From a checkpoint of a small transformer trained on Wikipedia.
Size: 12 layers, width 256, MLP 2048 GELU, vocabulary 6760, 22.4M parameters.
Architecture: RMSNorm before each block, rotary positions, biases, untied embeddings.
Training: a variant of Muon for these matrices, 592M tokens, 10230 steps.
MLP neurons of a small language model. Each row is named by its layer, matrix (up: input weights) and neuron, and shows model dimensions 128-255. Each number is 128 + 32 x the weight over its row's rms, rounded and kept within 0 to 255. Numbers have three digits each.
After each neuron's rows, "fires after" lists the tokens most often just before its 100 highest values on Wikipedia text that the model never trained on.

L8.up778:148086105116156197108102131092141157117074129136203118111130071193124147114138140112129153132055176146188130124119075164124098117134122127170113136140140130166073172126196158113101093097148094119147102150165127119129074128130161176138086143097110132109164136141069199116095131147124075137109188107166137157116094150113098154181133124174141128101139140198103082082149152128143176195149
fires after: " |", "|"

L8.up2047:068138097148153085155144114086080137148122158161158159132071022152123109067075109116149152147121135151163118170164106094114121140161095118093121113187097082188151177158155142091117105155101116191178112141110108122112105118121141128108072117176162086143135167097113114120114139114222083121176142174129171113154129135124089106154121110138134138116139083125110139116165155130114098139154
fires after: " |", " back", ";", " conn", "B"

L9.up1075:123101081084113112113106133123141122134143150156131118200117158173190164165105147061086107151142167106083136174115145105128120107152171191175129172121164179180134137107105161148143160147106099170129113124054125113097107104185086155073115139121148055151097159108111167181136140126043140150108143148104082115192140139111127114099108090165144139123072128117158142099219074130089144163126
fires after: " (", "18", " University"

L9.up1378:116153091096116122187115111145150167205131098079143136112096086132077153115118095110148122119162116088166117139127129098134175087112140124116035129138118092059127115128091106173129082118154132090104106108130145140178124090088090139165149135125119077135133099089123099137119160155044147162144105144119086134116171118118112159147175129054112132089060109092120069082118175088188159155126
fires after: " |"

L9.up1212:089167158127130144153112147138122084133158123166131122141093158128126135169113116131147126098105088114171145124128148112171122130092147167151139140093120090149145134164152125079126059147118074098162110093153139114089106152155071136171105069195141158114116105165137083115124105129094095097169125112129112078172143054094133122167124198162131032128120164129180058136165142089142147105120
fires after: " (", "u", " not", " did", " to"

L9.up1467:134079088137109158115212099133107167138115141133101089148073148125152127135142121045160111140158110088139091197126091149112115159136096113097114107106128157100091145100130103114146096120163112160140089188122094121127164230151150065126083141187129101140111176136161174092155107121117158124165165117079050127125162124172170115161075083127111170111142065108145155207150131128099103168084
fires after: ".", " |", " et", "|"

L8.up1500:077117093133095124098126057115086147083094106118110137163073095113137106085118131135091096109121148126090109137153090099140122154208175180089125107085113131055122140192123150098125108122086088169115119112155123167081078164097137057156097105102122125127039150067106123120149118087100040129155115097148152155159131182131148145153081098105140158127137076148145154121153159070125137109102
fires after: " |"

L8.up1375:116148123120159138105143102170158106171084101094089089129095122118121124162090147090172137166090147101161083157098124200177160116092124122160174139108157174116164134108173129092108135165065213119122142109165139079110156152109098128106117175155147149130132075069113127190095142133178124130124133086127120126140136062111157156119087152131116153104102118141048152139178102146080137152118
fires after: "-", " k", " (", " Mad", "–", " \""

L8.up1143:212163144144180142111127128115101145110162118192160096168114123159130083100131114122101170138115153194140091032113100121134143133128109116145042108140093093084125153102115126119158135123115185148093108121173175138159139107048158151125147137132113121107069125089210147143102138108140130115127192139153156116122151196142103092156136110149131080088106157155072203144132128071180164164071
fires after: ";", " |", "|", " (", "."

L8.up931:084087146145098184156137121172120146133097117157119140150113093158113202138134116185168078124112120091121110097121173156112111183140089093120100175148182115145155127137089150123131150162137159096132155113149142104144102102108148197102124117161112173131198161150157193151124157160157108152094192098097153187093143101069156129106059122116152087130110126093125120131121103078162110160127
fires after: " (", " |", ":"

L9.up905:193106139119117172141129146134129101082167092107089116155096135111102110153124126184081142129159131137084138135102115150131105122186089112161130150122106150104126124077086092113125168167157133147155127161121130113110150090090207181122157137147092167171190155095227158079110150107047126167128121145109098158061123140100129093109140142157160142067119192081135189108133143056131072125107
fires after: ".", " (", "et"

L9.up1382:129165146161120065173148088158194115148166129077128159145148119070110157111149160188061121096141148121191088124087096170109169137176138099106118111059120144116156149135131113095125200101144159168103074074118089110106142088113105136110110147136111127153193135213144129148113140125087077143105142105123114108100141117089130112175099109086138162068098197113117160131158123141150144135118
fires after: " |", ".", " "

L8.up1581:089167080151113134126111138121118171126062087133119140098164110146186118057144148141153180171109139077102104103120140102128095139149116118110164107078110139154131134181187157163096135160143114100109111114105126086084107121163064147149173132134095111168083080188116142134136125128145131124072157111129138120115156176122180141137139157070092188153159140136154146162121117126154211111103
fires after: " |", " 0", ";", " ", " sq"

L8.up244:138025143193127167128137136113146143176148102157121135146105121048118139083152152165103102116144168124151094155089107126112140139110102164154130119119152132128162147140136099103119154109136108142117075123078055150119130157045096168166123162070142152180132098143150100139122145102106088131104155119109132079100143155142135121104117111091146170115152130100172126117113210134126087113156
fires after: ".", "%"

L8.up1689:179110126158108119141114136148140127180114136197115121133107158069168116116071145102110103136125080089091113111097161102157093194116085074098133104160174161115122113136161118139102145087203127103139079106127057145162096179112143113183067131153147118130093137095156099070110198108059084195148107162129127157147139133148137089148130118130186145139076127140158140159125134107153151112120
fires after: " |", "′", "-"

L8.up1256:138145059100202157130146176078097180158106137148117125139168087055206139111143115161185148098104099119134151117146084129158131111100129157166071134140136140167121113147136124125147108124127075089161074111144085119189174143135141120103113146120132087120120213115129130163127064122155125166143074111113112133102123179068130169172128156142160127150102186138116075091116097174084072136123
fires after: " |", " ", "|---|---|---|---|---|---|", " 1990"

L8.up412:153163121089130100152144115114105149176094160131059093121105126162116144090127102077053125121093113148189093079099119113113122103092083023133120195130109113159118107155128170148109154123135135122156161177158141104172187110112150085116140122072125145110106183130065178180076126207111087150146162109133151197096104177114136084148137161125129195113068139158193188018144097114117170126094
fires after: " |", "|"

L8.up314:100113125113110115112209166116110161103116145104090163134081117124121219070140083126088117137115104137137114185140108144131096103147168094083069135097155113113086084142133125129123162197126076127171099163137096094182160143152066063099152136188146137108098194175145143106152099081141060124230143106116229135129156108110143114117117083157153162082167151099133153142111194116147165125092
fires after: ",", "."

L8.up1394:172154141149152154151163095126157144087110102146122179126120070126106137170149156141123178184118203127136144139091203125104147162110158120084087171094164161104119105087120126161091084110129178196145128121131157110081098138128089086116119074109130121096160127070168100154122156173109106095218150101158149079114148129126133131157084123149146112184112146127111118152163110060093188223127
fires after: " (", " to", "–", ":", "′"

L8.up353:127112081191073140151131122066141132084083158184173143165063110104105131096160091141140108151147131093176127118135128159110121082112176103132101075124146130131129107117147132122114085126177096148114096086177146152086127079116119115090103126078137074090132182130113120187114144196096063111100130115119093105095130125155104066164126088128132138071110123122074144071180131072154127125217
fires after: " |", "|"

L9.up214:107158054145161079133149136099136106100110060115118124121131155099102166066189140115090153097046108081138121136136137075126103116145166073073081159164145175139129157142129159138084125162122105115107121142123089145118107163168078123098151160155111140208112132143110197101187186140132110054100151092106181115078092149103056124133124077142111178123066131138195076155121118116119102132112
fires after: " ", "%", "ed", ".", "\""

L9.up1571:130141117077178117131120113107110117119189078159124106130141134155091121114145148138084145178074111129119152117129137100112170086105171103165165118105095135119133097078148108169131122138181098165150144133081105126100106131094122128123131112178137098113134126112202105192158137113103132096146145096090131165052137143116109055127066159123131104094167118058165106125110106135067210166135
fires after: " to", " and", " not"

L8.up1498:087122155149119151176149113127177115130109103166120094199132104144143101148125104095197147130108136148115145051096145071109156079171164221110086143101127153154181123038111124106134170118105151157159117156149171114148171128080127166164158142107151116100145138151149161146137175142126140071066151129127100175118150107097109170077132088156136083069118207170097111111162116161109123107157
fires after: " |", ";", " (", "\n", "–"

L8.up1180:113072109191107154184137137107163170171126143129125131160087086093133155023124139137134138139139121148144092137098146112199140145121079226151106100096181195083093127121155153132123114157128177144089089155135113174098094102176149119145063079126116094172181142092147098065128105106112089116167110105185122146026152133119117067126086149138116117134101146148148163119179177131117068117184
fires after: ".", " .", "aked", ","

L9.up37:093098161103121185118170137103101160077186128121164179124094124143159178162108188194173142116137087153128113164126177130115132126079092113098131092140175046148159078088098108140114096098189173176116130162159119135157143143102069136121147056091111130144180183096118106106078141059162109122144196112120145164138139109064108121137069118112163134099123144133126077120156151173150152117096
fires after: "|", " |", " and"

L9.up779:173137094085162090176172082113145103106130114136138126069138149116104186121129195136168117135092092123156089102128097136122114168142158146070050170119172109187094054128131139063146178148127125177163148086106165156141068117119101148120201123127158122118133137114074169146104131077111102079173115135186191180113160174146162115109108160060149114108148214146120174109148171108122192125119
fires after: " |", "|---|---|---|---|---|---|", "|---|---|---|---|---|", "|---|---|---|---|"

L8.up847:096195097103119063132079178112116104112082134155196123136101150145151140070173138111151138127084114115166132195078165088069196110095163136162115107122159181124080144101105139118115071101164132164110115174091123120188091093146103126177123125108100114089124120122100169146132129134120150167107113158137123102133080086058107148084121115189082125094080116109166104186183122160139072129188
fires after: " |", " (", " Democratic", " Republican", "r", "In"

L9.up711:087166111112147157118167141120153110160109146156095161119084059071108174130110094110140089107134117152101072179123135145127167130124081169149062144176162122139127135128159048104143145142136175131150147090151048120150113198075105142087141137148173114134162162184174063166083120149162094085129156092077111096145129152147133115082117068144139116199115128126197114166148136097133101140139
fires after: " |", " August", ",", " more", " on"

L8.up108:139117063138159120098114123097097107076118135195145106147099131148186119139107148118071114172134163112193187110174162140101142149127153129199142094146116148139071117134124090150067158122146136135143150125147150096111156124149124101118073098132119144171131180134183172110149080141093089104105155113083170130117103091147149104098099115139175145054134128121069164106154171138152175127170
fires after: " (", "|", " |", ":"

L8.up1913:165176204141163191168114134059061132137133158181143099169113142152139202114160136108127160127103146180160161094115113154122075116117098126149110069097088121155127165108120153122116135108125168165113109100072099123228133154124160122197144148114097104115180179088153200104121151154155134186118134143098155166156124118151130143161191117134137095122121135191128136148147144121104121125116
fires after: "-", "|", ";"

L9.up188:141137142121157109198192116095117125110099142171093112108105172137100154098115117182165179133121103086107105188119176088144119181137130179120145100158156105064137105128094098133122090108095168144118156127118120114119099117109110107149121139230120077169104069123154114106123121171105113151116155105154082161121154132144102152160125150067155114134086106110112108089062126059163108213106
fires after: " |", " Candidate", " Votes", " ", " the"

L8.up1512:186098147125104116139154150106086161069048095134132120146144081124109124107164163103238175128118148148168139128180074151101176124113167122106077093074149138182063102150189155194125129108198095149129170102163125155120085094195126101175095155109162125118147122088099097113129115189098185122073122103076139115151151190082164148074135165120127166145141132094079096158153191106154132130103
fires after: " |", " No", " Jo", "|"

L9.up436:137115142125092144127135140095100116104149103158154116117121181190159171112078100123124114081133084062137166158105111091105122168090105129080152106105101089067123159123109158165085127154123111176159131115117157113130110154159128145187109089130068104121143153143101107176157135087097115133095128152190140105097130150079042123151137158126117180111119131066182177213144124170106089091129
fires after: ";", "|", " |", " e"